{"num_hidden_layers": 11, "hidden_size": 224, "num_attention_heads": 4, "num_key_value_heads": 4, "head_dim": 64, "intermediate_size": 448, "vocab_size": 694, "hidden_act": "swiglu", "norm": "rmsnorm", "norm_place": "pre", "norm_eps": 1e-06, "positions": "rope", "rope_theta": 10000.0, "rope_fraction": 1.0, "qk_norm": false, "attn_scale": 0.125, "bias": "none", "tie_word_embeddings": false, "parallel_block": false, "extras": ["capped logits"], "init": "trunc", "init_std_qkv": 0.0844, "init_std_o": 0.0, "init_std_up": 0.0844, "init_std_down": 0.0, "optimizer": "muon_variant", "learning_rate": 0.0015, "beta1": 0.95, "weight_decay": 0.084, "lr_head": 0.00547, "max_grad_norm": 1.0, "warmup_steps": 200, "schedule": "wsd", "decay_fraction": 1.0, "decay_shape": "linear", "final_lr_fraction": 0.05, "batch_tokens": 65536, "max_seq_len": 512, "doc_mask": true, "train_tokens": 423500000, "max_steps": 6463, "dataset": "wikipedia_en"}
MLP neurons of a small language model. Each row is named by its layer, matrix (gate and up: input weights; down: output weights) and neuron, and shows model dimensions 0-95. Each number is 128 + 32 x the weight over its row's rms, rounded and kept within 0 to 255. Numbers have three digits each. A neuron's up and down rows have the sign that makes its largest values positive.
After each neuron's rows, "fires before" lists the tokens most often just after its 100 highest values on Wikipedia text that the model never trained on; "fires after" lists the tokens most often just before its 100 highest values on Wikipedia text that the model never trained on. A number after a token or word is its count.

L6.gate187:132100104089118118133107151182113126090160095165191110112165194103098104108131118134159146139162151102101161147117039173113170116081101066077074135144137083105139106110168122164092142110115154112147083154094131112103138111147108134095146129109129127098147137112189075132068100144118144140
L6.up187:102188133108101105125119077141111130194162144140125096179175123082090150131071115175146099172065161136075133123095117136173147161168066104105082183156168087131113095115137097194173152143115128174118137052114105171073146136181115152196114156068118095093138190157108112127084116143091130092
L6.down187:111113163167197139128082088116088110120173113105145159114113118163184156077110135077082152078126201149127180131174185140121172089045095108123160081141170145155142159131082121078121121164072140125167170115144116138150154162083136145102143064139156152126068132156122151091152153128161083097
fires before: "ed" 20, "ion" 13, "c" 8, "ing" 8, "hed" 6
fires after: "ce" 17, "r" 10, "ol" 10, "i" 8, "e" 7, "pr" 6

L5.gate154:104084151116152113105130169103159200147158155137154125084142114151169167113107138096185151096148132134120134177185178120126128087144078108115050098072101121102150099096086126122141094128170159138161106110109150099068137107134157113115142151087189172074136149141134168177111124101154114139
L5.up154:118121107167119119134171089114178084091135055195085136174170113135173152105158118078075131106081129176108130104149115160084105116065120181127183075131132143138111127112183120094102131117148104115137121141139131091147141158091166159162098098105053102111113143037151086070102099087135174161
L5.down154:135087111144120125138112099143128064100097169171135130096116130042127180207106121111094132129118095111133133181133131174128134151175117144101156157132091140136153150141210144095186152175159156107183119117095133157110083144127180061117161142125129124176149109174110138085113149176117069129
fires before: "es" 25, "ess" 16, "y" 15, "k" 8, "a" 7, "ed" 5
fires after: " Ch" 21, "us" 16, " comp" 13, " r" 8, " ch" 7

L7.gate289:100127066121079154143127099156180107149079176122159129134198147188144134147149091085117139117178142164149108109118137085117145122159105105088115166092125162110164126125069090107140162109183191160093136126147143024111112154099075159133148138148111139077119174130179125143145166088128143164
L7.up289:169135125196094204121145134187180135130128172099144138075107135100148182150147115132183185148119085129171092039156142138091121139186038120105094140085162157147170049109092108165120165065058142155196159078165089140105178088136151129134175147195163102055152133146123121101185117121197128083
L7.down289:162126175122099122132075131159162160111132158165167148126202161081162143165128090163082133197188112128116145099150116148188100133171069127201147149101113120092124151131133123129112172102152165154162141125134140085168074095116130103105133153131086080142196153154093141179193142151138142137
fires before: "al" 16, "l" 12, "ter" 9, "ment" 7, "g" 6
fires after: " T" 19, " cont" 16, "r" 13, "ar" 9, " the" 7, "m" 5

L7.gate71:112189133184145164112137140131084190110171103145112170102112125165165131087090144149125129123088173100109101184194144163158081131141093103128142114189082111139141174101131124098098104141158141141172089189131117160117141130181151146110135144077121107111099121094073171161156135131136101118
L7.up71:091112131147169120095167140124126155152156194113137187128102130096177100091153112125084101155124102198162171165151154145102101092068170101162134052083106129136150129113116159115120104155060085132188095125139103161136080138108113166114172181144112129080111156167162099153092123134123129156
L7.down71:118116142058152136079120135136130124101144140082160126112106142189113127064116091080117118061113178120091129114132148205135146143175125100126115181098113121149119134121108112158113140174178174160122142121163148141157123129124116100122107101114140101121117152181097108136091154175079078101
fires before: "ed" 24, "ing" 15, "e" 10, "es" 6, "Z" 4
fires after: "ce" 18, " in" 16, "e" 8, " R" 5, "t" 5

L5.gate410:079061101101177181115160171090143097138106153095106092134125150149173163122158172137126145094161169145061186110117074148125138126124140120123179217176107148151184120115107083171072111158127079089106147125153183095125142163129082085102125156108150161074087108114095140122111124141115115106
L5.up410:140129119192153204103137141134094112128096130116145119109149071172148122069156111104114141085135164193132151129126139134135112095168141086080180165084134113107142061125138131154173156160144157131092176110145091114124141171143154164052191093149132042106150136180105094109135149069142127120
L5.down410:153166113113107093134138119163133137144079163054123092149137172135088178133077125191102103181072122146130104105115133142124104147109122143117156135093123171043090125172153140112126096036147148153133119154157111101139132134132104128154097135131142123161168081079163131107140067104141155103
fires before: "t" 19, "c" 10, "ate" 7, "ce" 5, "en" 5, "im" 4
fires after: " O" 15, " pr" 14, " app" 10, "r" 8, " V" 5, "f" 5

L7.gate372:121100096123043191164167153108072168089141174099126087109102139156139075174187177143127085138077116113090135162168142154064108178092136106125148127146096100131154077130068119135212157175145124105141093169106094143147118098078137065101116167134118157155142079127125160178132116074134064116
L7.up372:102104121090108151057128097136089192096120126162162082111079094200094138099088140166121164164090132116092104117146094142109132170152109118180153080141136074098134137107128121088126096150121067105110140164148129150123148113162021119098109136124103078134142135161124095088085105086140110087
L7.down372:093110091114130129136157106109084089136056108104096165128151160086187104180057140139109113131169137131092186121110163143097139107168131097127121142148144145137093117155076168138165099143149178127131124091159145120132066123101144114122175104136137144108109102105086163193145153150087120200
fires before: "e" 21, "ing" 16, "ly" 13, "ed" 10, "es" 8
fires after: " in" 28, " J" 17, " m" 10, " s" 6, "ie" 4, " for" 4

L7.gate341:100139145102108102186154078109071142131117178136182131139110121125166127166089144097083092182100149113162076155179076183140184112120161110081128179144117107132122121113117093088120141137127140116153094111093099120117134094133105077108100160115099125133188092174206092160084139057194110153
L7.up341:109104118109146114159130139159146147109150142150087184101141153105096152111112102143107075140123159132055090100080079111153166159126133144111087138167057139090139151191183127131130156105120107166160119151123121093112078142142183123097147200065118162108117134129094110162125155129127201145
L7.down341:184144069152107111150109172089105080112118046150165132166116097149051152158158149172111125129159093091123164180105090126117074125129065183126122140077166120157126152125130162088149086101171075170139189115090140150136125125096106120088098098160158132133155122173119131177122119076161179144
fires before: "al" 18, "ed" 9, "ation" 8, "-" 8, "s" 7, "ated" 5
fires after: "ol" 16, " for" 13, "v" 10, "ent" 9, "in" 8, "le" 4

L7.gate402:089166138171099122105115151153112144121168121088180087124156180085141146149092179141111154102127136128156109128086183161157094083146120033107133151147140155120091123130154103159121142128128140104112085146108126115073152137106126129109120135093132071168162095144127105140169147125177113153
L7.up402:154077094116157170085152169122070116085110077109141143113117139177161143109105095102116147148176080141144119166118106183096124128161136121066146130119178137220152122152146110074203138093114186147110107137105107135112163170055101095132086133145159130134126128098115139068090141025148116172
L7.down402:167147114061161129055101128127169085124076132098131145114158159120177121125102136150124131160088102119111086112124114064125156120103154094137181156172071100109167136159097088121094107157127135126115172121080148122191163118084144197138161149166158188082095184073138126152127128094112170123
fires before: "ent" 25, "ber" 15, "ous" 13, "ed" 12, "er" 9
fires after: " n" 15, "ur" 13, "v" 8, "i" 8, "rom" 7, "it" 6

L6.gate364:122157123168137138153129204154181129087115125134120143174132085171093109115070132097103125115115076139099140180067156118139123105076070077133152177134142154147133163157111100124141083121116178145158102152100150159158116067092118141114112122081184117109148151085188121197095157126103121109
L6.up364:116186160160137155183148150119173182076121123068160139138084134135120073156103141109152189106186068111184121140124148171107140173092126107164105139143105167158120145126129062049180122125112114175122189105148122110112135100123123120147184112168185199153146145160148112133198115118112146107
L6.down364:070102175095128169150084144101115120163102126163132109092128125107158129132081110064125119188134123173152145082143146171092166128149135166134110129140133194176047138127128140076101114168113120132073126120074150099087157121117140105141076123079120135165142138161128144130165141099095139181
fires before: "en" 29, "f" 20, "i" 5, "c" 5, "m" 4, "ch" 4
fires after: "w" 28, "a" 11, " d" 10, " a" 8

L2.gate125:098039125140120142144068181125090112150143122132096143132114120154102181140156123107121115193104145111144197139112147076137167129149097104132187079148022118125159045139122135135130139129117100131137084089137133165138102159114111118126125163101124136118185082115126192150132134144137104083
L2.up125:153080094163124136136081147100110083160110102141082172083081100119147174158148142133143179114165154142079113129073090130120122145125062145144111113084143117056139146072100151203131128184113092175112129099083145130147115176209177129156119108077059134078136094120114099171130159046103163161
L2.down125:157088003126127146165103143106099139146120136117128107122100141070110093159163064125138060118122096165093080123088167097091162133156133080096087119145044145111125095108101144113125131135135106190120179140157120117130111134092117125137080174121144160130213095114128184138103099129122107091
fires before: "ican" 23, "ic" 21, "is" 17, " |" 7, "ed" 5, "er" 4
fires after: " A" 24, " p" 23, " T" 19, " P" 13, "d" 10

L6.gate95:100086129175152160112174152070123128140207146132113143147109142154139177082132085123088099111132112154171113140170159090138123206132107068163162124168062094188185161180129167120094102112055114126097130115131105112108173099097113111099100150156135163172132144116123161154170099111149146103
L6.up95:135100101147156047136132185123156112163062114160138130054172112091160123143125192142192144158146198185061093154124118123099109103087094113121162090095066177101099144102157112110121159146161128123106119137160084169169156113104093130184092105147110095143165127144072151111145113174093156110
L6.down95:104129139139177109131156143117101095148175090130141141112129132159071101118141082138106134097159084089164141135152106197080104168120151159105099119167079131132141090103122148121122137126087114139089178111122090144088100176109112094143161159129182097124129125145111107179163117096142132173
fires before: "x" 17, "ican" 9, "age" 8, "t" 6, "an" 5, "ic" 5
fires after: " A" 28, "ang" 12, " P" 9, "ep" 9, " Al" 5, "g" 5

L5.gate406:158087140096146117127146137164117120136169104146169109162148150120062130127162102125156162123159169111104137126122087087121118100190118117216142068170183158107129144112063132186140083101176141154101097175140150121064194110125160120109178108121132147183160180165157157142149118125108166126
L5.up406:156144167211150126097152170114165128064093148141163162133108097124178172137093065163107076097158145102151120090111152129130174141127109120130167153170099069154068104123097120119128112140148124164118110153133176141099165139115127184169107101167150086103122107150107093107126174197125132145
L5.down406:131165131124086167158146080097091159154128098059138159097045192161144095136133141154134099096093103133134147098118156127092105153062097148157144166095130102116093083119124102087139125120206128117163030094125156144195130125121130090144103145136121124138149196171102170152128129133138127130
fires before: "ic" 17, "ch" 17, "c" 5, "u" 5, "ure" 4, "le" 4
fires after: "le" 14, " Ch" 9, "it" 8, " ch" 8, "r" 8, "ist" 6

L5.gate298:100136128156096109136100112151110167094123135121119145107133117121155124121132118165066118190084122129090120131085143129148153171087111177128150163094129169184128131095124111094161119107170113105126167151071146156120123161110129114112076102111151072092195160154084160113137090123125156112
L5.up298:129118090137113098107156157182157138145180106128132174076146122134114118073104168102119074133122098151119082134087088114171090134137163091075099117161107104146091108147154141118233145155168180150193065119150120150117136100159143117139148141149131089110158102116071167163115145163148085119
L5.down298:128112121160154130143133124207153194091114129109123149137092165126088132173134124140166206146078147135108186060122131102152172138129186127113088158168117159118090112163144169128132157075100087086166174099065165075161134168178128074124133095114136153130117127101136150109170111100150115126
fires before: "man" 20, "ia" 9, "ch" 9, "ian" 8, "ent" 7
fires after: "r" 53, " p" 7, "em" 6, "p" 5, "j" 5

L7.gate339:153125127125174149167137186070174181128192184147144122074154114158130147100184110161121139065089134122148136165186117108093079145109110124162150135071179166118107149054117182095098159126150123128150116120139099137143115127162127170145198132151122068114146062141091158156141135119074059088
L7.up339:093129060103095098148056136125123137142116086167128124165089094143163122105085166133069113167187129169073113104119146091134078125126089092161125098182153136143114135146076104126166134177152093197092140196089098175101116110156062105112119122151167148190166132163118160217151137151127115093
L7.down339:082142148048085145108060133084142099166113159154136163107156127103132129124124132097168141136097067145098095092149131140127107136147159131120093115126079118087132100159165075050157153142092091154109109118096134127106068130122106123143134167132105177142101174110101174167116101159085089137
fires before: "ect" 34, "ec" 8, "ur" 4, "un" 4
fires after: " pro" 20, "ro" 16, "b" 11, " D" 4

L6.gate350:056105124129133095158128163145145071107145060092092120151128103204152139119134055181132154089083108144146140127179152107186156123137120108078111135148130173132115154140095063149160179124182124152141179101108112113186119174092093142097077102131150163157145117065116146139080138140096129135
L6.up350:128114120146111115131152154072117137100067146125089083155152075118148096155182083158061154125095149122136183132142082131156116158106154105148156156079132069152088124144087161097148115108097059125094159136116050174166136108166164147089192121195118177151160080127147099115172151105140156134
L6.down350:132075093091103117128107113085069054111178123142085128123174131160086175091188130116100147169119125150089090101171103152131127158107120069135150094162133178131120126120093099132141090124104082145107171124131110155096115153089128115100083102119113113053098092118142125112131101101078130159
fires before: "w" 20, "h" 15, "im" 9, "t" 9, "er" 5
fires after: " m" 34, " b" 25, "om" 8, "k" 6, "ro" 5

L6.gate296:123096144085177128083117084124177120171118172165174104123086100092156103133161146136091204119115147095137097110151082156148176142089130111133127154121118066124162056120156145146130173114143137149060126130151078162111111102125126080178094178184084155108136116138136131122116135073135150102
L6.up296:134137095143108163127118133071111126074127133156108119143158097148153161126122109168137166126125122075180162102179118155110174133096102127173095139122134120074092158166114131131052104094126153207132180090138098097206175094090107182090157133112187177171180127141095132122164159102160153083
L6.down296:098082138124070117130075098196094197163130129136121195114144068091100119129121161084122151129132133207108106108103119115144174134121141168102120144144106110116103065095112162103063109104118115120114105038119121205138103135167125105080113116097102142095174156138117219138087145171116084099
fires before: "ld" 14, "ter" 11, "ac" 9, "l" 9, "ge" 5, "al" 5
fires after: " ch" 21, "ar" 18, "l" 15, " Ch" 11, " W" 8

L2.gate410:144158093147154145156131156114156113090122089146153065107061170132103167116093095144144084137133128117183141137144168117059167145099094133112118138163073069117120155165159116133108125141146095099101135139111154151147133160139101131125145168133168156110136198136134173148182091075135116121
L2.up410:133174126144124142117105153140133092141156117146127090184074179141175114089075167127088163140117092054093098090075179116068170146136120114154130123194154135120085115134148093127047144041141114134162079098110139063174155150088094125151116134153128158171111173118102130166168180106154093122
L2.down410:117086159112102124115181135068042154115105090081129129145123076125103164134113049096171162121152114066132087135143165148142124173106093131138160116163102135145140142161109161128169090165145165112105101157121166125129168151123119125127072140091124085178111105123178171173109125066145119131
fires before: "il" 48, "es" 7, "ber" 5, "a" 5
fires after: " f" 23, " A" 16, " R" 7, " J" 7, " L" 5

L5.gate99:136067145137135103147117100137141127145104157132158158148120106167087203110174101082123155170083114080100110115142153126076129138076146073118134151133126136100073083158049143115123118139139067122149151124160137127130134127139113119126103119139057141138120164124139142107146115143149087125
L5.up99:121120124137134148163138182126130073131123093128115169133111104118112105133181153109138093164149203096143101121169143070108133129143120111152108115134091105135134118204169157137148085156104125168097086098145154135126103131110170146060104155091092177094152085082089116106112163156146124131
L5.down99:154066154107105113116087170124078133121131127169099128126156059140116109161125154135118091082052119110128121130152155082108181132193058113102129105060140190153120168150109113129138118177131134104115086135158138101128186126108073117101161102167147138168186130098098122065079172109090136145
fires before: "0" 32, "ational" 10, "ul" 8, "00" 7, "her" 6
fires after: " " 62, " In" 10, " F" 8, " f" 7

L2.gate224:152082164120143095098110118112133146115121110148170086132106138136074162141137102111103130126152094057132049144077108143122134154103123158081083116112173121139141162116133143050183141103082134105082092077100081109132140094130150201098115101210144114120131032184152130128175088149101131153
L2.up224:194185160114124057137137103114099164165133088231113188078057123134085131168092152106104107111087107160180149150126146085138085136172126106100125176104120129123103180119120119118117162119104158168146187137109128169116168088152160138068080155148151142123128100152157136118137159036105135147
L2.down224:156128062118096113099103088116097123134086116178122132133184171148105120148103109156155106171102128172119151149096119146125139110113105043119088147131126142131173115071174100173079157113129169151150103183071134136133128132147134096133161138159141073115123115096152157136115171145153150172
fires before: "i" 19, "r" 18, " (" 10, "l" 9, " " 8
fires after: " v" 23, " A" 16, " K" 13, "nd" 4

L2.gate19:097114140105179084129140031159109073161135106197136104144104101137186114108072132145133115092132096179096098153134121138148101141156069128154149107066155111153135172164170140138100093098179110104107118095090150161100163083138168135105114195114174106163186106190087110144149077121153125127
L2.up19:175051118110127098147107147113170120160107107134102160194093139143158178105117226103138089163072085151116097084158088118106155087126113083178067166113118068148084144120082145125111172151090083109142139158107144128090124154163103089083148150078122124118157110118133159084079093150197142149
L2.down19:174133160077193077166118132100169052092120120108128132122008117096145115161138138200174138121092155108167140130157134199116123137116133148146078107098154095156130113127100123173100126098126136102168109110177057167136129058124102099112167099142152141142144130099143115051123129137094136139
fires before: "ion" 19, "or" 13, "iv" 12, "o" 12, "ed" 8
fires after: "ire" 30, " a" 23, " O" 11, " A" 8, "un" 8, "u" 5

L5.gate224:163180163115161133114069071165120143086153048102100153160123179075066168118115148170146097177111126143113123183123133128177126100187171157100120151170142097071139168093153131124118089145163132096140174122142171182117130152086108115163152125108170142104194185165127155046122134119124157129
L5.up224:109119157097151155104142121091136129135152144112129164119117158084155075098109147086037092075124166118119105138113157123142186117125098100128073163107132198207106136091099125160091124130192133098085054116121099126149046115156158112135115163123103092160160099144134080080183158121108142109
L5.down224:138131151073168110101113137129155075140188089180090140099107147127091115161140048114132137203102122104131126139121103106145130148130087151203140140126093092135121111156193138161120140157112150152182132136136130119148145190195128146186133182138060159111134101185142101087175099111143076156
fires before: "ed" 35, "op" 12, "ak" 7, "at" 4, "an" 4, "um" 4
fires after: "p" 28, " sp" 22, " P" 18, " p" 11, "us" 6

L6.gate174:080139127140117147161110135118159171122126057091077131147090143134094134130137091153170077137119104159100152143127123095168167147089179109132158057113130126100113145117152085101146082085138145092137158119161115114101126107093136135181115147074143138164108055118074104172072079117118109161
L6.up174:135084139128114118072106158122078099144124162132147086096151121115175118129140119081129125170130132179194129120121086158109148134067101102130144093154148142082075107134135098074118112098077171089079165138166083131127129089073145128165178112166095139083136152074153144112117097145167138091
L6.down174:130121099105182127160147138102215134137124156122137120137119121122119140208110059084132099090060156157133098145119145099177132107081179193218160116150150114141119085060117109079195095121116151130147130111176108125142111175086171148183108196080147184126122142116051138114119156137113064175
fires before: "ro" 14, "ia" 14, "ial" 13, "y" 13, "el" 11, "tern" 4
fires after: " E" 16, " m" 14, " in" 12, "im" 10, "v" 10, "if" 8

L2.gate48:146086182127125127119171085109159146092080131149082142122093152156113073133169150147086092165095154159118137091132114091088083134132114128132088076099118139147184109179195158150041154096151138193082077121123131108156168147130148074155168082105124104158159102045102091142083097099144130164
L2.up48:104071131100098101129187073156077110182092109089078191175118165082094137091067136109144176078127129175145138084099071129159145103091103101160127198087115157112202138134144157131145103141135101131080116110146171141137100177107106147095130161146119150091125154130168122121108145146034090124
L2.down48:097109121075097125052119078122128137147135127123140160113079139119102148107100157147202113104199088133121109120155171100119116090185108122126145129076153093225113126143126161073109124191170116112168143113128134163100125102125133151133186146144170147178108102177150089161146158125146161165
fires before: " " 57, " T" 5, " B" 4
fires after: " |\n" 77, "\n" 17

L6.gate301:126109143129070076140147063098191085170162128142104033204107177176146116155140165100161173125160155130146124164131113126131115158100133140136143131104133119113135118134134173150119109102118151070129113110143053151124135181109153136121156112105113126083170140135121132116173090136109127092
L6.up301:136159117170145172124176106135105079133169167064106053137085135158145124165127122098163147179147140188106119131130167143186111151096143084125119185060160155124111124092106084137149135102108111095098113170113082173083110163158213100120153132123145146129108135144152128116140125105121102098
L6.down301:109180105201083137134162102107165113216114080139117050090177143158133154153123058123041138195136201053151129204136149111232119075117119094144147144128178125105118074154137158156105100096131137149107130116106091141177142133082101113114158124159149086103122139210113140129085129090078116134
fires before: "ot" 39, "pt" 8, "x" 7, " an" 7, "ir" 6, "in" 5
fires after: " f" 33, " p" 20, "t" 10, "ff" 7, " F" 6, "k" 5

L2.gate369:097110179115116072117159131132145148115135183142182127133091171128167096099171184116103166125143135119082105110111125092112166160189110143113096029116081060127102147148138101134128148165139164116083112070174138166109140146153147103092078196150168115175097094137155115135072149098149097125
L2.up369:130190103163128135114056158132150124140082125156093128115111128145174171141137087131154143139134148121138137093183073104101151116095192081107158195170152152122135120102080124109157124108127183136103185134075140070170166090080152120164124138042151151113132106158127089168129141116161149126
L2.down369:139151133145141096100168145207161131105197125163079106112091190120105135129127186073108104172154104112177120151145143089121076172166135164127124145101102121150119156103136131138120178109142116167118125083111134123084093212132091116143177156147097125121135070156105138107042166134145111125
fires before: "ch" 25, "ool" 13, "ff" 8, "c" 5, "ce" 4, "z" 4
fires after: " s" 48, " m" 8, " S" 7, "ol" 7, " (" 4, " Y" 4

L7.gate282:122144134195075171148120165121161154131114139120123107155162082119117118207142095181134159131123112109145147130052152088095127167184162096117119118107139151137176099068077111065143122151159184124084161182135141145101161150182135204138160060149145108153146070156169053128100179099129096079
L7.up282:128198108130146172072116125142160192078120173125150134133133141083196116105097099149132148120156116116101134158160172168084086133157086091189146089176133074111170121115119157111097143110130134090137115111130117123172161178100142130083105074125154196174113194113097188094143162143102208122
L7.down282:091129193133116175048124102153120122128151152179133116079130160158076153150190124156160181053150122084110137115164128167171100082163150137158133133140151067157105095072152127173181093171141127130171122161127126103094142118105094180162085082138147110070113104101119093163142146147091086123
fires before: "e" 18, "al" 14, "es" 10, "est" 7, "ire" 6, "ir" 6
fires after: " " 36, " re" 11, "i" 10, "ri" 7, "or" 6, "at" 5

L2.gate429:124126129138147118105150091055129110094143127153113059118121117096186122162126122154152108107068132130148115162151135092054075132186095137143158151108112097129178112158187110158113138071092083148120139092158090125113153184111132183081145136075110108154187153115077128105178202106174090132
L2.up429:109119089116105120111117146122112134067140137123160025149070121131162138050128164105165103062144094054120119124062144145184136099107068143103118212137144119107174104144133127101131105124100147105062170101099181144134112104083191172087150101089198210134139177157131068153142172132084106132
L2.down429:090128109119096182138148147141127130169132142119119157095139146183177135139147127137116120089145071120100165154160119071161204130186109111132155178120173069118134154135169112143132125117137098124139096102137107157137165156092104173123166182125112164138134098141141097111161154136168133166
fires before: " " 38, " S" 9, " F" 6, " P" 5
fires after: "\n" 85, ")\n" 15

L5.gate149:165176131162159148188065126112180119105082109157076118172135092152124091135170114132145066128171127191125159144129145088141103110098140142169137067125123114109150079101073170102160096126112183111143098136080092128183114131072140181122104125149126102159147147112095103090138177083174145175
L5.up149:100170081150117138133124144154169117105222116144071158118075075190113172132076118142121108194135152143155169089154117068172119137103171065096095101097120102118102140095087164124129140137082135071102130137081109141142107097165140094110155125142113175127099128085183140153074111154167119155
L5.down149:094060108102147116148131140104109088152137108111180156171163157083067141114046074097074133082100141100143112059126074162142124132103105120196085094126131149095125157127084138147143166139133149138124133080100154090116114087142153130146110136112080068181159114135062198166133144149116076182
fires before: "ect" 21, "or" 20, "ion" 17, "f" 14, "ec" 5
fires after: "f" 19, "c" 17, "a" 13, " pro" 11, "b" 11, "en" 7

L6.gate385:144101138164140133146152139116219111173119128086089056115159189097118106114145137154154109107116147164074139145141186097090114142101062099150173133170082116147124071091091155169151149158118148148116112131094083139133162155066118140143090087124179118120113113157137143106128085153146100104
L6.up385:159125155112133162144085134150127121095147059078095131140081105128069065090119131108152153184125083137187169199088079146102157124167143178135139119107154155094135148090199179124095116113175116093145184132136096141160104177218103119111143102081155140141120162154108132183163103193154109085
L6.down385:148178138121124126117093181118135137095120101166136142133188121199139120141165144134100100138147154107146082149132144166138119158098111129123164108127135146153080112110182112109123089108105067162176084089101146079127157163136117075102109127113140123118231133157111117130154145054107110132
fires before: "end" 15, "k" 12, "ur" 10, "ir" 8, "b" 7
fires after: " re" 30, " f" 13, " p" 9, "t" 7, "es" 6, "ist" 6

L5.gate122:131086136092161184113150104126155168151153093177145142188093163105121197103135145085136129175142159128172198091112141140166092161107094133124170062114140133159090153152147106102124092161124151150095128121127128057133088179193153077134137121150105130186118129125131135172140179128142129114
L5.up122:194113145106126148181180105108160110116118131188129126167113103132112187087058090129143152158133117146148115153155091170098164125149092109123147106074056090170061087118108082153099156141112141108118109130147104120127198096082106126137120157109088152142163072104110184090129143114126142109
L5.down122:057092158162165140137141094100143156155139139171163141169136110124133142119119083076129126129145118119051112153091088140120166156153116114120151125152158115077133137097137095112141113194134090084151087122152164131117115115112099147118221055095144090097177097139141156134111102127095164107
fires before: "on" 16, "an" 16, "ro" 15, "o" 9, "ies" 7, "k" 6
fires after: " R" 24, " E" 19, " se" 13, " s" 7, " B" 6, " O" 6

L5.gate135:086115135072149152177077080104113121053134130114090130071115109171187102167102179112118155154102108137131136149124134122133108206122102156121143183188103181120078130176116152113163147098063139114092133068103155084108112098106091073161170098114176177117106082094119117170110106188116070198
L5.up135:180131143130086137142108107115117104121130124123143153089122096103130144079141143140136107052145157110145129108129179058096166125138077122140180193172136108070135130131123117094147132156135149108115091144128089084153128089093100129083164172085176134122128118154147095125117202111115137152
L5.down135:126065154106133120108091097147120100153129149120188110164101080120198150078151055130112124133179101140092143165118107193144173185149114097124151093156171139087111115123086160149117146139097184112143120161162091123157137172089088161153127159150148130095177172105154187158136111111072083142
fires before: " " 29, "ol" 10, "ust" 6, "ep" 6
fires after: " in" 44, "u" 8, "ov" 7, "pr" 5, "ru" 4, "un" 4

L6.gate278:133163131111139134130152104121106090122147203160110097102114131113120093130104170136064096143121154164183135143158152078112160124155158088137116130104097171134119159106127172135111134153091201071115098183150120196148160097119099158119159144075140152096152157148164160117100079092108097139
L6.up278:134146148147133081114177092127074073154165100074167153149134112128127112072108179133144073094065072170095162097161143148133087095155136131174139144133082125117137143144157193166125117176064116172100097076080139167089137144106158097129130106104091128104138172115195109099142129170100134103
L6.down278:131090113050134124178097083126105095171187129114161150078116136123196140108086099118119102142131142100144146107081123113193090083149112134100121135158133102166140104145111119076085144135118105128131102120090108100117119151123060168134067109121141160170092124175172104141140180130123182145
fires before: "and" 14, "ed" 10, "ion" 9, "ing" 9, "o" 8, "em" 6
fires after: "ol" 21, "le" 17, " v" 11, "x" 7, " V" 7

L5.gate346:109169157152146118091172193111187055081101143132154129164114071155183136170094144125082121140143133142112173136100159076167175110117134144145165154118068130133086160127094192167105100116080151106078127133103151095108153141150106109092145096149114104123127151133125139089174140140131121097
L5.up346:136112135080105095113163151109111124142106170165124133172155109148135129118081124110109128168130173138197097155151128086115113180102096155129151113097079095101117077108062102124097048160173171109127073129090053102164116138099088112131169109100097136078187078116126130148173157181160119145
L5.down346:109123131141210114171165189153115141147144098118102115154124060090114130135149124112153086107107101101041182157107133105147134157144174089160199116149126187168094128128163177131085122139124133133069120140161159172101178086156152096128066063132153172112043117126134134118172099092140090169
fires before: "c" 23, "s" 11, "ac" 9, "le" 7, "ru" 6
fires after: " s" 17, "in" 12, " F" 9, " re" 9, "ed" 8, " sp" 8

L5.gate74:133137123133154109130115101229127078168119172166133141169140156179163123134097094107131115147135174121098133181181116116120195145088160095114092097129166174166112187116105155099133162157117117155217098140079119072088128144212111132168118136080167074152113138188158108093142141143098126147
L5.up74:104086096144171049154087113088131077100128158122169127140102170160137071132120137108075123121138147130103149091092109132137161166171104141050105133162073113158155129118103132196147138148162121194090092101145124102080118130137130143119090127105116117150136104115126118135147125086108063189
L5.down74:103161168079091143144177126135112158143190136082101084104127097157146142122136095126074181115098171134153082142107099153139106105153159136134126140070156190118159194076143123130167110093080098169122113097136091159158227146118099117137121142158194162113132144116083128140130133107100151164
fires before: "ed" 14, "s" 12, "all" 11, "ch" 8, "al" 7, " of" 7
fires after: " st" 22, " ch" 11, "ot" 9, "it" 5, "cc" 5, "le" 5

L6.gate335:171114123084094164125114155090171166120160187098122118063128086099099176140080147109055165090076099203085168142169159134084159147071123085150133139126047150148154102147141126121131124138178151125127131065122168150135052103124161097141132113150087131111197103138189125122139130137129170099
L6.up335:155158137155094157099128156119143080138195136094138134150105086099141151110119096109085219143146126112083160090169124113112180148137139118180159152125098081142141066106171097155150117155127176090166116148167112178111080111110119178128120118172162124068164125113142204112153085087096149127
L6.down335:143137117128076111108121067114121122134124169121140150111130134114088149096090135079102147054133077108106153161117187138154100143173128124174131133171134156096154128154159124174098100178121119136090097149133116138112152157101111144115141105122146177172127134165126097129087152112093088130
fires before: "ed" 49, "em" 11, "ing" 11, "es" 7
fires after: "ol" 18, "id" 7, "all" 7, "ie" 6, "m" 6, "n" 6

L6.gate158:156175113131077135146107106102186171153124102139117194119156141110119123110085117116126127028140171073060134092156190111136113119078123111162098075128135099081167138134133139097116150086178139144075121067118061098110159141110098162126091091124151132073123131168122129139140163169100161094
L6.up158:169104187137133096143105082130143171136077171062135142124170161107181094145130116083132165095088128096193128123143174072141129167167116160153129115090172169118097162077119130127134124214151130186118066133118155146116131077174108168116084163138073121088098191119161143091094174095177156086
L6.down158:127133032121122093133094128120180149118120173124146087153188090076087047110156141162098099148146125184139125107150135089116119177116124137079145162104111140136141173172111113161107076109081104118134116108144141103135105167147064126106138154091156160163102161088099126195122144214186123095
fires before: "th" 33, "e" 12, "w" 11, "y" 4
fires after: " N" 27, " l" 15, " n" 11, " He" 9, " he" 6, " st" 5